Part of a small language model's weights: 10 layers, 48.8M parameters.
MLP neurons of a small language model. Each row is named by its layer, matrix (up: input weights) and neuron, and shows model dimensions 0-169. Each number is 128 + 32 x the weight over its row's rms, rounded and kept within 0 to 255. Numbers have three digits each.
A block is one neuron, or neurons of one layer that tend to fire together. After each block is what it responds to, as a language model described it from the Wikipedia text at the highest values.

L7.up339:191120086222088078160105144067117157085158152126132113164141141107109138134111094161120099094157158139149153087145150052096105140143111093157109113083115188120147187150080105143149126193115095138062136088138162124123119169133123126118181110142093182131104119181137143128135054130119087128067134166065166145192184126191121156178150092178125165099178132124135117110119181157090104129194160111128119148100187149155161139141164147153179146177143111153115101109163125115126172119154108061133108146155089084105119105
L7.up673:079101178095133071162130221169179186137116174137115103135068104138160091152076119106134176184211110106067086140163119177087099133083106124075068175114145102123134135144107094200142132145163130140104096119149130102121151109119209174136123149165129088130158091168152104136135142152136122068124182140076122153149106110059160130173097126177089116115127124112138063173250091145093093093151163154158123068132124096108190168175128105106114190122136108088150113126150092143096119189175161093160160172133135137204133138
L7.up795:098129076134138096133075109084163160107063173135142108141095118183107087189099077097075149097086128072065058184047159102084130178093109076155147143115106145076115102191099105115183186128152083164104134128155132154175114187115161153114116154148119124153121077110154130192128098087167122121189117193116111134155138121155109127141112110098122170138122157125158205167146116143125098080112186150162144101161100112139143130136144174131130158098148133187100109149162161157141108138105136109124093190133102092127131167
L7.up1195:186103109162132093156117132094109188176122127169134120099095110087095090117117103144113128111117148142121134146123096082136105186140161117088112116094116119109219152174094040175153158138124117112105047133176140113137145128121134134155111124132101110087122079090153185144170112126127066137125147132152200136131138110171130143146185160095145144120154119115105125116160072148106162148118115149141185093118113179113128135190132179085108153122112095178175084088183136130162128112159093110114093161200124134103154090
L7.up1247:164136111103125050207122118144145149100061186153121139151150146100092078145128190186153107144083119112174171088076109115131159113086111150173143107134094120167177123190113106124110182141112116145106132138101142083076137133130126161119145148175082187100161170146192123086158123131131082126138174074066172143154145137087116170128154116099154143115109142161144146124121126125175093186182160121130159133096105106124113125124149119125083128122116147109161183127119129156122135141090164154139090140115170087147134172
L7.up1410:082134120181145125165174096088110103086108081137117166133111104142090115175149107148082120108116112135099128146059114122099170141116129188139122130169101150112118172149123127112116158126108112097102127153105143143123127062051180157139117112105063126156104125137112202125180138135099080094217079117167164091154221084201151196127125069156120162139166155177140182158121106103097121197100232147127189102147110069115106057105113086155134139119159088115165102098129156116156128154136182089138113114120089145115120104
L7.up1497:131166138096137078107193066137151093086062095152114120111104127144061111148097148137172092147102148115118139102136126165082147129132114080187092144140151115117120134122160118123182114152148129147129115163109124191125172184078163145128109111158167169104074112171186044074148085163115056126084174183161170133140168043070178179145176146050087148134173165176197134076140074136132123080103149185124170163122160095133069096130177111083066142100187104135166144093146115169151067146153094117145138175120120128145137123
L7.up2039:128121106096128116172076130131095137158101184170154129154120136158048135147092140142140144145146119155154123141102115124131178124135194073167108098060090164161123152172092135083152113102162117100135163140153084086079168094087162136054111086143091115136102110181116161163080115081159083125083168084207145053143141139163176105169135100157109102111127090121149151164147139149107115138149138104174172061093135166144077128078138135146124164128117125128187084104135107149093102124139167177116142130130080175113110173
Description: Range and list separators

L6.up396:159176083140061139133113099138115126152094146212149113094142125156106113143091114165080141089125051126179147078101088189092136167139091102138132142090112088167139177140131106168140122150140130165123062194171088127134104164128198138119176123109165132081107106146132185072149106088089137142088126126107185134133112174086051096102094167103169186128144098112143126096079090113117071153160162079196131090125134057086176107130128160100196097122142151167156081055110092081100107066129107111183152107115045148072103127
L6.up442:088180116138122133118099121103132123122124133108127138149123146146085098150152147146121135127120111132116170151171153127082113118083083180113100042143113146156150149171182154104124202174125128136137171131107150147088101149157151111051118086076109132074152171163126141090133132109132106128098101072079144108156147090123133125156145145109095157102141132139223142178086115094130156106137143119081130120118075116149108088112202107114049110124057152185076173113153129114143138168125103085187086050162106111139142145
L6.up449:084178108155111077132132152136110164153100152168162171167148123148123145171098129142100104139123115129112082076124114115126063080070144122138087111117100121119160129125129119147103138184052181179151160137131129106157112187130140119074137087117127126101185123174062107118146129090185169113084138138125160124132077137169102222180073069188105088122207094145149132184108087132103113101135159162108137078133155107101135124135126114147149141084096235132138152080116162184110116118085102086172122117180066130188131097
L6.up483:075135133127108117191176153079094126129099168126134115152123118122131075165111126139153144146155120178126088155062117182120138133131137108105125146149085097173114074163112140161114200170071112149131076197101123159133162165088159182148131078147094170129126114180105103143114088121146108114185163150088146102129111094146109156150099087187097181114144174138150107121164121140098128088135164152154126126145162123127069091152085085176131139079125173111158118079126076095091158159129127160133081111115096124144121114
L6.up728:115199118132109137143077122161094149109109132126165153110080112102133107140172125157141194106091132169126115082129137103127159094135131112120078128145118152157126093154076197085174119166160145140095110148037106134121146166138141139139156128123071131080118101144146151154110103114153137083164140150150143102189125144140127186113055150181175112131127103176140158087108093101096103099133160112086138037141145099120141106116135097179156124149102130156109111134090158148111196136140136178151111131141092143173156090
L6.up1331:127162107152110117111112126128130164110100157150126069130109133154129161119100118133167134096106096100113100104108125138144072154151117082083126152122122173091105125128133090100091110126165116077085145125133130156121141083155180145140111096189137157126110112147167096066116133110196071085168163151130169107156133100103105184162200106136101117098097171213167207076132121124196149104090131135162109108131156101138149087114126137171101147132137163091134114077166101144106148154113154186197098104161152156174121107
L6.up1805:056167123097093148137118136084137096147074179099119101164119140139143123080111120150117056094080114165188143208197114143092128108063114153146061113163078149106070173186108098120168127142200113136122124099117139114143171132100155139145140127156066093109103106162122143184122171080158097103146134197151139171157175110120180176159153136167138105151138121107088139149143124135118097081121080161086143140114139089130099090140147150159154138127162163125148115058088139114074094166045148095125079122103088102160123104
L6.up2044:104197098103082105191123151126076139184057070105129155167141136114103114128195132181159099157109081182188128097125140110078101112161154101126089081136106192118159146154137125093151102141126132122138120188113080156111145128137153136067122069115155163107087133132086094128072126112110139144152140145125176146128143072108133161161170147113173118134127120114117151093034102104091121155103175123129137043107141092148120102153137126167092133119127124161150121078107071131046110175107105111142125114079044183066111082
Description: Just before a number

L7.up410:137124147105110185123165126106079161158120148147109148159152117113113114076053134157155116130159188142087126125084134159160117101116089132143136141073128144121151073184154093118200121110160159091156125130134108121098088139103141145138078115195146069095070121169139117089082130154240229094192203110142096100163093150171070166136112186123179189132154113164131106125105141116124131127127096065137086115135173134116085114128117113138147154091157121140142091126078045133057157150118125083113112193152136165145118099
L7.up420:137103133108141118121140153115088153082107132148116094113115095118173126148099094091135066115171136102163075108115074153093100095156142199172106130133063136149092125114124136131125221125154130123120091197090092132120080075101145127107097154123090152163103090082126154093179106095156110141126147090112087054157173108178123126150183124135117158130148102151135160145116111181127133141161181148144117127175192145100115132118088148164134208097144150091166107115075095122106185169132120095105076095142101106125170146
L7.up546:138128127118159190053149053198144081153115109139086095159095152201120115103094136185126137115110127131137155153109115167124176155066137100142126145156167093159117096118116180129118109185058072083114138116121126146147132115154126156159096080159139180185115093124149105134145078071156121113185153118151160113108106104156111184151100091148151107094131190120074110120146197106119118059120104147134134163137189146091149114153162088094121121061238098180115118147145102135061105139138078191040167099059115129142104145
L7.up1200:142099108090138151117161116166136126198094128120075149188154154146125121105078129155106171179134127131094113133154088148113126112094137063143117173069149092122135123165210145136103118121086158191120137140117174178097124143133131144136109059169109142077084121121158164140170067116137132105135062096122111126177212113079145111150087141167172218120079162151114134170131194150144142112111112107153093120149123125140141117139178134149131140112112131113144132095204116108072156165136126093151115123143134142092116166
L7.up1432:141138143164136140121101120137100105118126125112113166115113111123107160155085147144139137153143148166151098080130118094112166126125124105105099141160132164097121151117119166097131159159164171094098134119133081117045066142149144144138122127178070144160117160082149177131114095063133132074170089126165132154105178105123104116153165180133129171151129117086128144082144064145131173150156159112132127112147122128108058136135153090169103134150130093114177133106166129195100164225122131074136090156166084144108147140
L7.up1599:136123145106144121131104193142082192136149131146111149157093163112109107159118107148174162172094131123099107209138133101189083100121195077117096107175072100099081146136102130166115138149143149140192119186152137130152193083057128140053069153150078118081129123125184096117116125113146111093109143124104155130127101095114114147171127151176148117135107082192091119107125174151159154143145106120159119087101157141113125065153109088121080103125144130122134119115152101079135135187088108108142102154152128154144098155
L7.up1712:091163138124119103115169161171075165124113156099156107063134140160103085048095160139097170119095138100116169170137137124158095113061140105148086136141175133089136095103120130100138164136141159111116116053093141168133145118119115127135093120143127146129079098105108105138098128063160153076115101157175119096142106110113140119152159142186151114104108117152078128139129186182144110091143114137147143120122137110114118127141116144091127147164138110142162129067198107133085179154139105076103097097144120160148108139
L7.up2041:102148187136120102099107046094113124060114142150137104121105108152106131068111113160092147070131188143121160159157099135176170115122162054131116143181137141092132150040127094059084169143154155056121096128058147124135111090174145097135113162097101154148134149090106138125136140126129104102127161205133152108163098162137128126145113168165168155099032109098143074140166122121148088153130084127119139151123124127134087071117169056127142138133228091099186120105107134161070148145139090186143070159145131170088130110
Description: Naming verbs before names

L4.up1359:139162104159110128138078133146191070101172233085138100118093131147144099083190129106107136111170210133157139099132117154136156091139199112128139153153112175159074137122150157131134076163072159057130099063127117186124145083086127112119116107091071129170067117109088115163084149112131145133166183160154157123162109083110138189138097119163157095127167191161209115170140115076094120088113143102126163108114154129166100114160098164134089092109138133136190118095111094129075192156120120183112092105108129114147094127
Description: Transitive action verbs

L6.up74:110131060101098156129087130145149131160117123117118095163131118162152132152147181143149183205113129196130105109111101169068078083089173097121093170130141100169169065159147134156142168128097090116110161163081146151133140122100165189146111155173141042113081164127092117174126103155119149082179137114094116164101127129089073172153101197162106147132163185088151152122187103143116085182161142110114111084124113092126113142158112122130128150166101118139133128049166090217107170158149103099123072122139122163119086154
L6.up518:107120115135167108117157122076157099137089154162121150181106133151093092141060144148110160153140130051163103101160138170064116086105164092151112174125117126116149097148111040166125163167175138125140094153163164184107099103078132166101123136160139098134154096166113113137097104028158129103206089112144129165132156131146132165165123107092127113127209106091112153133122132148176105182132164103118091146130158102115141134150141144130092086123099144100127136086145096234120102196066125104115098141131096126091112116
L6.up730:111169087104128134115052118107142069188133106116173119128119145120126151111168160152104129151116157164141071138094141088133142082107105130170117111141158125149103120143122138127107139180161191150097082167134092111106147124112148160086099155140140069128095125113127151127153111114140149101213158142129169142148146117153048126117086133159162084131126122174073175133166112144129109152154074069123104117164135139116095125126164127175133198062072100054156152080178067087076156111108143140122080155132087135111101147
L6.up1009:090125184138145127148121165133161159168150139069137104116153144120166122118157121154094132114129181167186107140130116138089080119106184148145113108175101124085115128159088162114068157174097147101143132127118087114095142077095154148149147141162093140098101173147141156108096110133124093124095148139134160137159123103138166200142144126129074204104157178170049112146117115056158104156140167121094098110102148125157112131146172127108140150133103181139129122082082145113085156173124135124149104115097084131144149135
L6.up1421:107096114093114167159171142139128155152075083092164157109125069128114056114078167109110188181128077116143105109132135193080115121137114137139096165133078125079118108182135127181141143093174163112129133146145133137164125100127197152077097113174139083121099122165134124139103109111170104129184163147121115080155189145043133168105076088142140212115199150071137108150203078108165175184192153086103085073175091154132136089165102116164145174106103113117109107149122093142114110144134093145096134151112147125098093079
L6.up1542:089119085147145163141115110106120146127112184121109120163096112139093106065113119099099155173119177127214111129103164150138148109088148045134144141130117109143070134138136109101154118162111112110151064080135107154162087127082167117101105136108091090127095095072138101128115148105100154113183173136194085157191112137192068130124098091118177130127151157076128142182167096160108174156161091131184119138135109122145107134142113124173149165049152096139172187044107114173175114161195110153113091129099146158181079124
L6.up1597:109129114142192104087116104083157090149158169121178154133064102151091099157138150109124168147162140139133108094056126130083062022104156174129097080103138131103128140153115098103095143132136196138164089162090110135090152105070171145125088139164119075117095099161183133154166137049150122104155091162132109128120143099148117109119110122148076169131122176171108103134187124138162089120110128098099110219132113128090085109102172099131124141175109150093090143137154111160109144200162149139134101113105137147143093150
L6.up1641:130130139103113122125115183088112150189145121160147174068128084137056124090144145138132145151112163128123098097086105122088131133126142145151129075124082118067115105180093106138126181141134120117096127133117132121168159092121141169151055196180114089118070126129196125138157100070093107106143142135108121125170146114144134071152132141150093128109150120103058149099162066150129157184118078051152114117094098120126101103149110113172138110192092114099132139075156119215069125118109146113148079146126098181116093121
Description: Name-introducing words

L4.up507:142143123182089076178132132097135138084102146149090150117144159039097120103148152153127065133149144139152086123138091167101152179158183142143085145086086163127125138134131188124140143219134151104140142061065168165084130215128149140122171054092156161124179145145066126130169153111134057133122117103125119115083117089136122150166146098139189161112144101068158147114108173113100115090186119142110153099154110145148095097106106116115127139141150176145167146094137175119143179142148126129122102131144076122128171162
Description: Percentage statistics text